Part of a small language model's weights: 13 layers, attention and MLP in parallel.
MLP neurons of a small language model. Each row is named by its layer, matrix (down: output weights) and neuron, and shows model dimensions 400-495. Each number is 128 + 32 x the weight over its row's rms, rounded and kept within 0 to 255. Numbers have three digits each.
After each neuron's rows, "raises" lists the tokens whose logits its output raises most directly, leaving later layers aside.

L8.down188:131153120189083107176165122135130125107124138121137107098123128095113120157110129161114104123148120132138155097138134156114165144068095136118150084037133169175114148134127142094099112133096110092109173150184138138122159144095102178189098066092109107149089173145181106097144134084132154162
raises: "ives", "ically", "ibility", "ible", "ional"

L9.down686:163136149104138121100131133156145063143099146160113127103125094122110105098140125113171093132141134124083135149129133182137095156133131130093121115132104114096108093159141105214165148121058097141143143168105088139186105056131121095133195141159125109134155154162114128124121151166165155111
raises: "ered", "ero", "ues", "er", "ks"

L8.down807:141179182147154050175122171128130124140120043086149099139110152129091143168086113170098080177140176180167127136105074072110149157168144123151160137151117151098136112088124119125180134117090116224126150117085130099156125082160036116153108136091116187120139119127077116134195122132106159111
raises: " \"", "ination", " “", "ín", "inth"

L7.down873:136132114137086129129192136107137112098118132163123155134182067178153117111124131103160109166153021171135134123102141055167110129064110116109095130150135109138148122118125083115117149111149111111149094176141089089108071129133028135073134135088110104126167052180098109117142168153113146184
raises: "enko", "kh", "akh", " Belarus", "sk"

L8.down477:127076152136120186139141070127150140116121088129162161113131168096141144168089125112141082093111139120118168105070164166114118087104043148136095098071130100141170100106133086126145073119079177159142163097140148116069117079141136182104185126145142082109139122163171158137148132140131172163
raises: " of", " Of", "ble", "play", "ities"

L7.down628:103113134166140118169114161127156114095112181104095115098140123108077141095062156159141128162178121128101153123125170157101110123175128088113112146143102075142109149131151104194118141126160182123138129116171123127114118147213145155144164121211097115123131123052169110131127139122115084103
raises: " have", "olk", " preserve", " include", " be"

L9.down791:207098107124151136161123044113174103112115133157108118117084126096121070134114108116118180127165131157115104088192073123125132103099110128100195134129074143124102095185096105134141116178128094115135116125099108098172102116123115132048151161164121155118085145179093137140139141152083126184
raises: ".)", ".", " during", " than", " while"

L8.down489:110159118144124094123147140163160120162130120124119159103152084121140131108069060112188112131133168088148126153141134118082069107146173121084126146123171110147065140084080092121149170131082108116148170183138121074103155145137089123096168162133092159139136122181192135091089101195149119130
raises: "ize", "ised", "ized", "ically", "ies"